Weights of a small transformer language model.
Architecture: rotary positions, no biases in attention or MLP.
Training: a variant of Adam for these matrices, 4302 steps.
MLP neurons of a small language model. Each row is named by its layer, matrix (gate and up: input weights; down: output weights) and neuron, and shows model dimensions 0-95. Each number is 500 + 25 x the weight over its row's rms, rounded and kept within 0 to 999. Numbers have three digits each. A neuron's up and down rows have the sign that makes its largest values positive.
After each neuron's rows, "fires on" lists the tokens most often at its 100 highest values on Wikipedia text that the model never trained on. A number after a token or word is its count.

L9.gate144:494548507458441526521512498471534511523517505457501462447530447503478539498585500459477525503522511490510518503505506494496486517484512515490479501489554496479525476494509495448530525462483521477500516526531465461491519500494500487528477494546469541503468502534468524488496530495451502503
L9.up144:490490522491474557533508494472461494483524514517473494492454517521459486444481493488454489504481486539504526460504519509481499573480487469534463520510475492501553489532501555490491473497533486476489518520533497478477488505486463517498547483450517490498479496478478461491487498496463484529
L9.down144:494502506454513495508471520519509522513520482506494484471510508487462525480528476481555510523486549463506493532511490494423415461521501518509502476511513500508521519460500496553540474505465501512476483517531499497543501464469526493503480495529508468491533481505461483496477512535501505455
fires on: " the" 39, " with" 16, " of" 15, "\n" 5

L12.gate118:540479522515561473470483518511470508430500509501490492545494502478548539533463487507520517470521527513467473544521504515495466514511492493535492475513492492484481493505504489532495466530463524464489485476527522473501480535503520546516473511474492504484517472456522487489501518523498541481
L12.up118:481505502478494493508505490468491509519509469560508500492484456559512486522515508469501451530530443528508561508507494466475544474499530467472549470500460499477533530528502496476465499486511491485485546518507511497489531505531469467479473510485494484540502514551456518539528527523475540494
L12.down118:461507535484531484480479452517521511482458520505497489495470496463519521483507527472480511482501512525489488528511471504517540505505491477520512506562485511518480498515470486498508510553510512496520481498512499490517501527492533502515486511451462490471517451541525499462548495508514539485
fires on: "." 36, "," 33, " that" 7, " which" 7

L14.gate215:488514521459460533504477522511459515513499477502501450483452520497521504495514490479472524480525567490522541543540469503466492494508498495508485508524540464499497521494475506480520512525494485466470506515461496498498505522522488527504531525507458489494480500520455514509497448481474499514
L14.up215:487500450509498485494475487519500464501503515521502521501480538556500443475474479508537545501505494517501502523496486506511525546483558470495472494501503510486469554500514481523529515460519477476465515503447457517474512490510446507455488550479490483517523482449474509476524496468519546504
L14.down215:501505480480484474507492548482481517509472497533482514487497518502466484493479520508492499444518523485512475515497496531584454512477510505511503449493492492532528474516509476516491503506518501497459515525500512482500517473493517488515478568519516485494476484499406516533470501500496479467
fires on: " \"" 56, " (" 43

L14.gate133:513524510502525500520483491495503495542512504507501470466498550507502510467536521516510507519529556527509529506510492510537471552498550515521502529498486500536505504510509500482512481485482494457458494521519466482490597507472476486481505517531463531479452532524441499498484509515491477495
L14.up133:516558499506469506526556461518532512478516503500490486483490518512455496475477508508508540478489536508513497456520486508456526472479480474523490512512531443524567488510498539500515503501482471529520489501520464487496494522527468504556510497503464537482500505499486542503520479480496502486
L14.down133:510497481499534485515502529480481484520480499518482518495494526493485484468530530515522478508515512530481520487508500500574466498517512503470495470502456506482468491478487478497533517465476482500481509480518532516462487517520494511507496566481525481467471498501342481491478488499501499476
fires on: " \"" 77, "\"" 6, " (" 5, " (\"" 5, "\n" 4

L6.gate111:483502522505535483433498499531524485496520496528523499509516472461541509521513508473448542479517461477545494515508525517520500531473548506532481480469463517508508517508531482509507503506457489515508462474476497513521489537505509499483485502525502513518504501513493528500491484502495458488
L6.up111:488554549502500548514455502489501543525486532460486438525558510513471479479489480500494497455514541531512517510503489542493480505510508435492506498509507502527538477478491494517523553526518499501505516499491487519493513537487533445485544449519529514471502511500467528506528471490491494542
L6.down111:493459505532498491440493502520546477499513517504540539487481519470532501517530530506501496516495453478478453479476509510547497522545524517544478478475473501518505529524526504497508517522483488515500462480500466491513486526515474495522513503461510481515499541517512507542471506493534491460
fires on: "," 99

L5.gate137:497525520543533582489479485462488465490498468523498472548564539489490487515530509494473504516471513507495483528497497499506460520493494559530507503486501495483483514469552514524471434513523521477505498520493492471499525490474523485515501481527509499485506515515515514527477500489469482483
L5.up137:519498523557511527505516510539531502492467464523479469481519492534473528499501491474481505492459495494505517503476464499506464501495504524552526469458475470523493477477512504517507466503490487510500508531521526505493507505515529494522518473516497474472490530497518487526447502502489466469
L5.down137:493446490511498496463467495579550498494469472514471519445499498574504510509462502474512517416476485466520486490511485484510474506475499510487505474479472485520479524528503486496533516507498490528499529509527519491557479506513524534553487516496511444518526504462492486510499500504509540452
fires on: "." 62, "," 31

L7.gate128:507536535468519490514506536449467516506525526511514476547461508499502491488462484461511483538506528497528523526490485511523491477476502433538491522503503483514531531533531518494507455495475462531499522483526475524474488470505493528496501537472485490501490480496454495454510484506500521535
L7.up128:516504479547534505492463474528499507518479507498516502499495471471543490464494485460488506504477522514487488517504485526556480490514515435521487470500521503498522539559448502556497515456468476515543501473511486496473526480470488537489493472515486524500508462484496446487445506471462498512
L7.down128:512536521468507534491485504510430517539458499487538486523523547486489504496507542548490510486516524539506514488491487487468457522481477510459486571484564539493475501519515452459503511474513475495479493522502462494505551527518519465521543499508525486464488520488469526479506503508498462519
fires on: " |" 57, " –" 19, ":" 12, "," 11

L13.gate244:472492505484474500528524489535519512503508525503487484469517486548472529507523514504505470547497499490518484478505486507486506492476513488513486514494563499504455471535478521517542512470508472508532473471504464497560516478486493473527520483533507503503457488492497545539516507466483546511
L13.up244:526510456476453495499496525502529531515552516493490487475525505514496502504509486502482494522512498489475497501477467523494489473481548484503465474490551508497454487528475492534535502491508447508470488483482486471513506501526494514528508468529489523538490462493482529574440526486536501505
L13.down244:509416502504537491495473502505520521480506486485509517538484515484502515493490462515507464476519499529475508506493531519527512535510467516498497498484486506507542510493474449549470504508522462524511485518541531555437519482522539526465462508517496513460521464491530494535507420514508507485
fires on: " was" 35, "|" 30, " were" 16, " being" 8, " is" 4

L6.gate23:499483502492457491494476521475501501479493534494528501557493508527528474476493496530488516568494498522495488456487513504529498511459477468512500547514530486501517512466482456510435473529488499497490522450473531482514476463484490443453511470488534478512468500459522500469509516472503530509
L6.up23:496461449469448497527514497476541532530503518503510474519514494512478520468520507518490489524508501505496502478468472508515517511458463469487504545548506473438511565477502528506483490494526498448472473489513478515485511512506485480492466480467496528478477509480502489510447545473508544519
L6.down23:488504460474515515553522486478510491466496537470474452474497470514507529456506504468468494469554466547464534525519509523491534500507495489509503487492502527509484505521478535453526496494515536491499481507552489511498489503529502499510542512456488509447497499494526526467492513514522513500
fires on: "." 57, ":" 12, ";" 4, "S" 4

L6.gate86:469491500534476492509538528511475477473497494533463524509449515544508498501494502460520503551522506480517506493500494519496495518512479475495468477494515475482514583502515515507490455505463491500500486479486537499531490494484509519442474527538509457529545500525499484520536483519503548517
L6.up86:480499484490474490511516549516478502493530489545475514499475483523513521519494476505518460497497482510498490490454490533476481516496492473505491476465487460503506555527469489514497492477409482493519468520518532519555470524518473514445477539541475491519484546465466425493478527499498552527
L6.down86:499512532493527515503506454473534508499491512478520459514569472482476517508513507550457487476493503542482519494496506521499502502500505506499543492504495483515519454510461490508520525508511515518486488558510489513469465529542501463549525485472469505463470503476517498531497527485433467513
fires on: " first" 46, " |" 9, " best" 7, " contribution" 4

L5.gate222:522522516515532510472465509488483497474502495512454483480484524473487506489524486458466514518509497457488497519515452517509451463528499533533476503516519487494538521482513557515480481503491497515468536545488490531485464490515501471545511452520510541503472499490502500519461512496485485457
L5.up222:569492520523493499529501515473492507536492507516516413468471493494472486524510529457496496536511475543489510520522459521508503457464508464503488518524506493504512501511519526483491514483478496529531539481494499486498482489546486525486532483507500540542484458499493502502462513515494505478
L5.down222:530475492513522527470475519510499531506449508516484563498494520473473513461521492505459513531516501530490490476573559449518497472512501501531501456520521526510474483498514487551472493454536513473506459484523529499507494516490507482503513488506512507511498501466530464507484468476506460496
fires on: " to" 36, " and" 15, "," 12, "th" 11, "/" 6, "nd" 6

L6.gate138:450522480505498502482485433490489514499506532485517467483495515513515528500495497492507477497513497473487514519491465472471549491518512476481537507493516529525520462511464498553498503506501472538506489503519483490530511473497542495527577486504458509488528554481514515461517480457477534478
L6.up138:507530503511502569531475513472499487486519486493473462502468469494463515507503476534470531500518505473537512524508449515505490482488462479441513512512504492507499497488506500534496511490503471535527533519484495485434504528551502473505532488522470522504519503530538528502557478476505503454
L6.down138:522514484452503533491480441500498540499504527463518468496502503502473479443551490507488481541476497470506535486523501515477501481496520501496547512473481538495501488563478498514487495503533493453498475507478496478509536455491535507521497431504490521501473507481477490502499500489552497502
fires on: "." 41, "|" 19, "," 11, " to" 5, " |" 4

L14.gate192:471522512457495444509534531550519522495522476516482536529521493497474496537510454483497472482484464517501484511511505473503498511486472541498490518444522508474468451531462496553526500498509490497501464494553491528522507534482518443526521516529509514506487491472494454518495457495459515506
L14.up192:485541491465475513519513490502538509505496511512499511517528484524483490522494477543517488499539476476498529514515481526503518484487482519474481471463543517461500500534511543508506492540505533528461486449521509492526494477474518438474541504493478523527490507517560507488520451480499520490
L14.down192:504478505530495509525475515506478513493529491502527487511471502503475468483522472459487487474453511494512501514457518502502481532517445460523505533478521522509485480485446471526518494504507474460516501477484492532475535524512499515490475477536512524431515513519509477509489523484523491488
fires on: " was" 47, " were" 14, " is" 9

L7.gate93:525503461506520487505445475518531510519492535482522451499557477529521503486497466517504497519508539499476492464505501522457500495502488457454546547494516502459505486501530445495536536485502484530544482520565462479490534536500473490474479481490472504495516451537514512441441485497510490495
L7.up93:461500525486513531486515454477500528495494508491505530495497473508492493485546506506470467524492480463504504513528471527457488466535515490487518502488488524534481500533511547473472482482545509467502530502534489512478473506513510472590524500494480501523517500514501517481488460494513461514
L7.down93:516508508450506501460435511533492535493498505500511466530534534499531515518490464533441486525495498498531505526482473482439469503464523463495494539472551471483486481496526473538450534518492456525493494536493480475557529534476500492456498483552526484515477522468504445476480496498516504474
fires on: "." 59, "," 20, " |" 7

L5.gate134:501472546566523524472494480498487470517481484505561504446496479495491484493511485479489488515514515533490461477502512494512483492524490471539491516460512441511476485514494478495512472480496529474520494469519522504560471474465533511547502505508527544503491519490546451545468525475493496472
L5.up134:507514552506497509499491475477507500489500532487471428471512513518486508500507538461481509489515485473510508599500484514472493512501535482526497479530487529531511467502520552525489523508533463491489513485524535483465529481490532462472532504515484507500529476438520506515491485487486516505
L5.down134:475448523513488538473474486513496454490480461507524554475490469506467479491496507492503484528519502506435501483542530469538447485549528412489499498476506451491496482508500495506507485507476505520513498495542490466524472474480523508559495467490503534533450514520553482542491534484479511469
fires on: "," 98

L7.gate170:508569490472488514537468519467477504481526506467496486523472505489508528504465488471519486505565480497524527510529501502494468505521519455516501532497531486532542455529487479490491474471504509532499484511543473471481547494487487518460486509478461501488498517507493488444552481496517506495
L7.up170:523540498485496569535460500511523515521520515485499475489474523503443446472504497464453490502484491440544550507507464497511475500521507494521513519479525551502514464518540510514477458475558495546494541534545501487450539473524498491497504457493493505474470477486504518497491509466516492485
L7.down170:524503472458460539503479515479502527531509498451537483505546511499472497545519472497476497498505554474535510495521486493460478487506472498472506559463525548509521486483529503514487488494512503531459512537499489496463508512452498528494518474500479501502510500480452490492497492448466509497
fires on: "." 68, "," 13, "\n" 6

L5.gate65:494547516472509519536494533493489518522473541497461494516498490507441509538512532479535511513506509486472528533465467514513490446509502504493491479493501517523512515469508504471540486502469431541485505537474484497520506495495527462509533475558526462487502521499522510494489522502516472459
L5.up65:507496495542525437519530507516518495525523485519510491492456431544491469481501490501505493501480506489535502454500478496482508476476510513486489444478468476538525491522534524559486505466491486489490538476473548545525523494515528516516504485494481469509509479510519490503537515522531544521
L5.down65:510515542471486497517513516487504498462491504474504501505548514445521494494490490517485477493542520512519443488533485504437515560495455523523498520505517503491468491503499510518526511505499527530537478529554483507493448541491457547475502496494485530489470519499493513491487475462460467512
fires on: " I" 16, " –" 11, "n" 10, " first" 8, " best" 5, " Newport" 4

L12.gate104:512503536492493530540510471484471515493489505482476501488473504569489487548490526538521505560524494489490526493491476510524502469513496460494480485489499469443485481491467508522514495513535510510487459505443520446518533479449504498489536478518484512468478543490504520493470505508473513487
L12.up104:514482500491439500522537517526493539535524465496518524489497531554512499511464489471523492525486488549514528513477485541487498522519512489475480484501475460461508507503447512564515509531524481504476459502445492503512554480481483479486481508476464475468475515498483534515494541512451492482
L12.down104:510515460479493504507463492520533481524513510501513535524527543501516529466552475502486509505499517562470468521499509478477512495508472506517512475515450515513462500470493452524541514443484520462496511482517497482485528488448466489441500530489445493484495511549480488471517496532559479507
fires on: " was" 55, " (" 18, " been" 5, " were" 5, " worked" 5

L9.gate236:488527487504495466460470483434497502473510487527474483504494513522485454526509468480506509552516472523496505514496525494513518472478496445506471491513515463487539502522512513512487481504532488475482496502452532499452477523532483490521521475469508480530505510464493510499530484525485523543
L9.up236:497517471509470447448507528447523532466492485497523490474470469485498471487499476488523466512493501522474491503511502513547515521482437498505485486501516494497533520530482522528486471492475459481519479516466525511482456547520483510488497529478472487517524523475487502538531491536438494526
L9.down236:465539518471526558551519497497524470512550510503543497497518473476489526504508535486500491493500528490471528493494487519515517516514496497448524490475460520458460518513477494517517510493443529491508454516516449510522503497483475481478488528515536476493501529532515511482485508454464466476
fires on: "." 29, ":" 21, " The" 9, "," 8, " on" 7, "The" 5